config.toml
num_attention_heads = 32
vocab_size = 30999
hidden_act = "tanh_gelu"
norm_eps = 1e-05
beta1 = 0.95
lr_head = 0.00483
schedule = "wsd"
train_tokens = 820400000
MLP neurons of a small language model. Each row is named by its layer, matrix (up: input weights; down: output weights) and neuron, and shows model dimensions 16-143. Each number is 128 + 24 x the weight over its row's rms, rounded and kept within 0 to 255. Numbers have three digits each.
Before each neuron's rows, "fires on" lists the tokens most often at its 100 highest values on Wikipedia text that the model never trained on.

fires on: "g", "k", "i", "n", " S", " | S"
L3.up2662:106122151117179135105126115161156161176162129138132148088127114157090097144146102124186112087127144109104144163138145114164081127123112197122125149129182102094065158104112116105109102140125154133092122111123127110108149134119168131118068092151104126180100151143125122127158107171139166163126135184145096148109128139151099144120117129165178126174138122127090113127138170104123118111123
L3.down2662:084115163168135139090129122110141120099134123135108113150115098167115139136133107127122141131133167143141118116079160119114116114094100137127115136104129128082183133089143137143201125103145080129163140080127097127152107113110090145127101141111077117147137166083120105130105086165117144121115134100155105146135111105174142140127132118087159161133170143172160111065122129158134087116092

fires on: " B", "c", "ard", "s", "n", "k"
L3.up934:071149149118093129147111162127121160113090104148142126108129108145115106127146114117112154147117150141129147168126138098142091112155143135139100122092110120149076125154109093140168072131164163159145131118121133105125135136131152114138122102169096152136090133122148087148145124127152164117168146153075091141151115136145107165138124123143127145099147142139106155141129128115119116134138
L3.down934:154157135104162159103108113115117108118130114099093104135100091135113153139096140125111088093112086136106132094151149120092075110157133132152134135139153103105137160116157155120136117128140113100135114086145124124134118110120081140119116097114115120126137128119111116084139106154135096113121069110132093180120126105177165146189091144118139163117117160137098130107119159164134121123083

fires on: " V", " v", "V", " present", " n", " | V"
L3.up1730:119135141098140111131152116184143165146108132166107092127140051092111078116133135130144118124104072112142156088141109132112091139116119161156147109125121143104108138093152114127143156161135097116094153120111130137087123114151140125078120100113125146143118147164140144141087154131089129139116107157111183114156055120110102148127131120165106118146139099117120102151122133101107074120160
L3.down1730:130114114118155143103139116123135143158118097113118142148109115122117121177132132117114140124120127129137100121108136124090133072116134134148162092147127120110202131124099104122160156115124134149111124104142137139103112143116100171120115159145161181134085144116101134117114109145170088099112140123142154130148135116115143110134123113077154109134150119156110127144134136156118154114129

fires on: "\n\n", " ft "
L3.up3170:149136144111124140126113162164152127155111099135122119134127121138111119131137144149125142147132130113151126128125148116161079144120170111136065135143087136116083138165150090116136154159159128140152140133146112121149117122119148101115087170108112147120113147132102231111157155155121151123150135184136124136120110112144141128134136143149161161103125113140142141149133163164116103135107
L3.down3170:115092133157117115121131189151152125138159120118138154088156136122144130043124190111084160110136144138109164156127162118127146109135115087126128089149109123195104113148126139137156180150123150125113154088121138157161165119106123132152119174153132119120090113121148172187166140146111123146083146140132092080135132098141129123143122146104131107089145162134122121107127132151157081132143

fires on: "yl", " an", "ate", "unct", "ect"
L3.up769:069137150122134178111105099134132117118160113129122110094067102157105134144133110146134152121121098141114101163146189120146124127121134145115138097137114139113105113193125119086101164126124127165177151089068151142113131167143111126132116110093112153120085141131104140125110176129148139180100080147113142153125119091141134159141120155107169134104176157123126109150169149163162103150175
L3.down769:125170176128086144142115107131103133102130127116104123141155132071139174119098164103134172096111125142152083098135143163119178109149164128107133122144118084138169111087117130108096151147181138139176104114133088122140129122109089145171159181130114161121090138142103126127093164119104126164109145154086132142155133120097186131142125130121143129132119124137161129163147121153128141145166

fires on: " and", "y and", " &", "s and", "er and"
L3.up2218:099127120106139116095115092095086142108084147145132164134123145120085172135111094108157096116118108113090119115135099195133151148126116164117105103142136112131115138146105155134117131144111108093136127142136110117102156134102088135121138154092171066152133151140084121147089117129176146139125125143095130108148149165118119145139115133147108179103090087127138154146128140126112143115125
L3.down2218:089134129137121196127129160106204150130085142120107101133123142135173138139136103120124136113130141131123105163119126118110132131154119163111092154093118149125138146142109111106116164143116148130117113154152167113129108126150133107205122140144149120127127142119088134148137159100138102170119139056165110139115123121110128150131135122146132146119094124114131140097142183095108125132104

fires on: " the", " ", "="
L3.up2705:156136131089145130160150139123152146110106179139133122091143125129120131110151128163143121164131134127135126178135135130121128124146127112161096170154123147120073151159125150115135134163117112155106111136142151146079125132137165121145135080163072138123084124117112154143144117172127125114136148150131127120076154154111131127114150130091128102187132138128150151142135160149139152127108
L3.down2705:114115106140120111126172132112143124125093104125158138142108145125137143155126120095105117151116147130142136134098155135105131158243097112127126141133110106089135156141127151150121127096141122139137162095120113190130137063140143112153108127132092124123157138099085128129128109129119093136136125075138148064133138122136135111103131082114138143116133138108123159065151112179150157100128

fires on: " with", " by", ") |", " ", "=", " the"
L3.up3669:128160141100152145148135111147138137118138124121083114122133116128117138130163127154144116182129132126107114157109166140120133109156121143151108175190107107081073126137177130123132079132131119135107134119153108093118133127149134148153108103118089140139119127127119154131134117109129125137037129137140122152118142159144147119161151122099132123168097179146100137136165161128140149140115
L3.down3669:110094157156101164153129146120145130147131135129181130133117121127104115151099115111063149134127127115117111140172139157117183111252120173131105111134118152116138087132152117113131152143101149129115141116140123142151151102159123127139117114159151132099142120071117113082106118164126118123119109064152134097157156133121147144101095090122128156107099122132122145023147115171130151120149

fires on: " of", ":", ";", " m |", "R |", "os |"
L3.up2683:143122137105143158122136130114144115141119128124119127071101145165079097132141104166148119179180148132144112117185135134145120107177120115137128140128146127132100121106135114091158104173172109090117091138165134134134085130152140091141106087139132154119096108154123136155150152134109137108161120152120103147107142175153113118119124128139130143150126157137176093149114139127123145129170
L3.down2683:150063123129126125098164130154114142100129142127061146103091159120128126160070132138096145163145122110127125141114106092126149151225154143110114128136108143090131120100117118111142133171157136119179178118127157118121133109091155122129099148138101149116137100112128144149128157114150129135119120067109118162148124171153115150057125129151103131167129171140119127062113133141146122128132

fires on: "ing", "]", "es", " you", " the", " "
L3.up185:105104146133133152126153119132140126131099150136142122132118094082151097138123111111130156082092120146091124150118161157140089106132105130101142124122107106098100174151093116144138137109145147105127159084128086120103155125105132137119125093138132086122095114119134156127142149189132120126120135148140135157114143147146130127145167120110171144080066144152129133125109115146130125086133
L3.down185:113117100123163145138172104102129164110118112120150128154144115157116187116117133104125154087168127156131123171108079071073162134143112153133128126108133109127148129126111135145167129119104132159118118118178133156113128088093120160190073166157167142095140130178134146156089138160149070132127090083144115116171122112106108137091150094143111093128135084160108120073118105125130055112109

fires on: " from", " from the", " from a"
L3.up1383:127168116187146138138111128157093078114125175115121112120136161138136102135128111124104162136107115127102114105095136114154118133131075131151092166109181124117118130179125107104096138162132121155129151137112138144113119143156105065076125125092182113149126125148109152147116161161138136144112126140119131185139148138127156128121087135114100135103137125093140124136148133147125116149096
L3.down1383:132169136156136091140098104134111104121118151122117149110122133142170108169140078115096130140136142158151107109151140120160112116122145128087122149116121088144138172157144131173121159135127139113149098102144127131149145123165138109105121102133126112111149126115135135113134126155172108133167149121185168116155178160135159166123125069133122161138120146102103118124118127092118178156119

fires on: "u | ", " | ", ": ", " ", "% | ", "_{"
L3.up3414:106189148139131135127150139172088115074168148114152126099157103130106144074130151120143119147123129171102121191113096134126080133110113152134123161115112149112133160153123146093135108143163133105143147112164103085158110125124139094076152100098082134183106144164126119109136132093170149098138104154084133168092092120165157092098130147146150111131100152080092129211135139117120123109162
L3.down3414:150135130131093143139103111132132122110092104140124098115119146086119098156097124115096125132125134112106101095121162159125158121128155183105124109127131137116140141141113117125165132159152163108148157142140129157129147142164127125149112148108172157079158129134109129150111165152106150174097137103136124154179136123069106106149118152132121144140157122173133137096144146119124113113114

fires on: " the", " that", " have", " you"
L3.up175:124131136114145143086102122177120184155128122146158140143111106101138113123114109105143136094125106141129119145160160131151126161102123146109116135129139114135119155159142073113153150114117123137137114118152117100121143157119163094091121111095108120118085133143081103135149142141179145120123099150142139164115113149109080111153173167149127126137125106087152102149101146132110107098125
L3.down175:121107147144109132138176117108129111118146122165124125133133157103134161153139129140125091111150128148122073167079131129098166116131199130113107131119094119087108073106126116109165145160114139111134132117133104164136104079119153157144123124098125119153133113115117142117134144144122117134102139111132211114146165118119115151088089125114105119159155128149105135099123137101131114171158

fires on: "\n\n", "–", " ("
L3.up1716:130143120117107129087114174135088173146118114121167132140139110112107127121132150131144138123106117134132143170131154115169103138115144099170085144130114121144112160164153092141145113119139152117121130161120126127117131145140149087074096118142114137110098146156141154133125206131159136148140123204122112144127088133125116120150132143150136125091102138113136140154145145145148102096098
L3.down1716:129097156148117102145132140124121161096155137122137169134153134103136092076155149121131098135120119129155119098078135156124186122113140111100122081134090137162109129137094151140170178152117130134132149104156152161165172138136129097170118172128122112136105131121171133192155141162150148114119125137102076071148140116077141094129170140130137145140138129120135096125078181149129104138120

fires on: " from", " from a", "ach", " become"
L3.up1125:106172137136129113146112112186118086128103114105125129079090132126132104114102124125108139127121150144104107106107149117148093138118080187171089072149151143103132156113143144136086117133157136117159138122082143130097105151148117087110117143087160141134136110111129121105118125105142145141107117126108144124125113074139128107149170126119133129156138118133139132138142140118118148105166
L3.down1125:112191087149138118150104105141109098121133135121104124116099149122142156140079131113112116134120140154177138097134156123143121140136137143122111132123145142128130117094127145150123146155126135127122147155113130110123134186129127142121118143144140146125149135157111117122141096163137166158155156093122128142137137101154150115103164107077092153160154128114126135121104091110130151177130

fires on: " to a", " and a", ", and a", " into a", " in a", " / ("
L3.up1496:096163105123120121126120123138152140103148126106158135128083128159091106099125147120135121142126128162113138151131154116156084084099113126129078094139158148096123139122123094098135113116143118098126159150116132138093130166163116086102103135099118160112137081155126155167112128106111184145146113163089125153140115092142098145152128148145134140140127101129190117155160180080102100079113
L3.down1496:116121144132097119175051155149132105141123122145143145155123134151085115131091133139113097167130175153131108134100132124183146154157157116153063125135140133113093096113107087116185149164121131107131119145088129135120130207157178115131089126143117187135121081079146155143137135111118209102121142134114137083133168136111120139122144193146148101137164127113157085120135136122133120122145

fires on: " in a", " and", " into a"
L3.up1226:103159167129093119082091145109135142135164135150130149127165130149150132148141132151124158149136103150116163172166139154149110124099098146110095123154148080128094167153104108140138135163172153104165138171126109098120127159104128126126108155100163134120077129187094190127149145121132153130138141163110143134134110111173133157127084169113089103147115133136148126143145124120127160168132
L3.down1226:127145164116145112090074106130119140144156159141162129151116140136068130147123168106149170151111121118158123154172135129203123154147158134127088148167108149086128108126113103102150161183122112135142139164108120130089098183137160125116084107146156156132114094131135167124113128146119213118153156166100134132157116114099116104108114154122106137120153132151165146136149148107159154158109

fires on: ", and", " on"
L3.up1554:096143112080133130168113125142105146125115106129111132101130102107140128129145140120112111127156104114126136155123108150138134104156111165099101157156150174075098144141163114140151094100146136097139173122146114117142180118109104119125118107119125144153107127108108135136148117111145132129162158154152118129143056108136110090142175127170134144111131111112111124136113135168137113107138
L3.down1554:133135099124120168117131101123159135084084154103118156101143101131113127122135139179119102113146134112114107171104094130161176082167119161132145112121131140147139125156149154159106099151147162121168105094098087132138117143157144147116126099133160133118112122107085118119091132131097150121130151121171102163162156112181109137164113117149123149141105151083147141118109051145140121123110

fires on: ",", " and", "s,", "s and", " and c", ", and"
L3.up156:125168140083124151123105091144070132124139146126130128114106087149128130074128145155150065123112137127100079163134112158133121119132108145138099124123162094137095108139136142057159093156152134096092179113120135085044098130095116087111071138054138157120123145118107102109080131143151131145126116159102128179154137123130092136131138158143150136121111160102128147152133183157107138084131
L3.down156:076123160126112148131127125149108076143155119156128120137137159112127163174151125112094178107138152103147137130119139110081120115151153160092086133115133128129125116137174116160123080176140078141115142132130103158115111077180126102134120172133151155102160100110060135114152122133198096119141156063134122108085094086136156130149096110135106117123168142117118144121133127136138174169122

fires on: "-", ":", " of", " south", " north"
L3.up3318:114130128109128152125095168151105145084066141086106134109116104145149108140137057116139143145142153141110147093152165142147119107155131128125142145096133122141161133153160143145122114134141126139144108135115108114122124139128164108125157091141120108140117145158134108144157193140129122168152107143145137137125113153154122146173121135134156148118158150091133126139112145159156122120105
L3.down3318:123117086131122105118124133163124094122090122114079169121128149174149134126130151103086149113124125084106124132145123081100135162171147116120111092151128096124147108085190117179152157103146142172141166137106158144099124128120149131151103163113176162059163126110109115074138159128143103149113129129144097084186109122128159154075116121104136103137089117116112145107111112146126139121122

fires on: " | +", ".", ",", " | ", "94", "% | "
L3.up880:105160166097123136134090112126121148076140110144107128108146106152133112094150147140171126162152154155115107159111125139201096121126117147142106146154151128132116163126142113084132134179159111140113209111157082141106161133117133084132132142149131129136101174165161142151137102149111152114141101189075143167144135119107129094139120181133153100133123097153135133160120151157125115131113
L3.down880:094112192153110129146130120113136172118150069113170146162125139145151145078101170103127146106091147094111104116143172153133102141151142065105120086130174129145127167146146139141124130151107167128159144126140101151144150145178138127146178119165180160122121142090149116144142101129138110096111085111150136119111143116132114139081073113117127108111186125102142177040102168105095107144142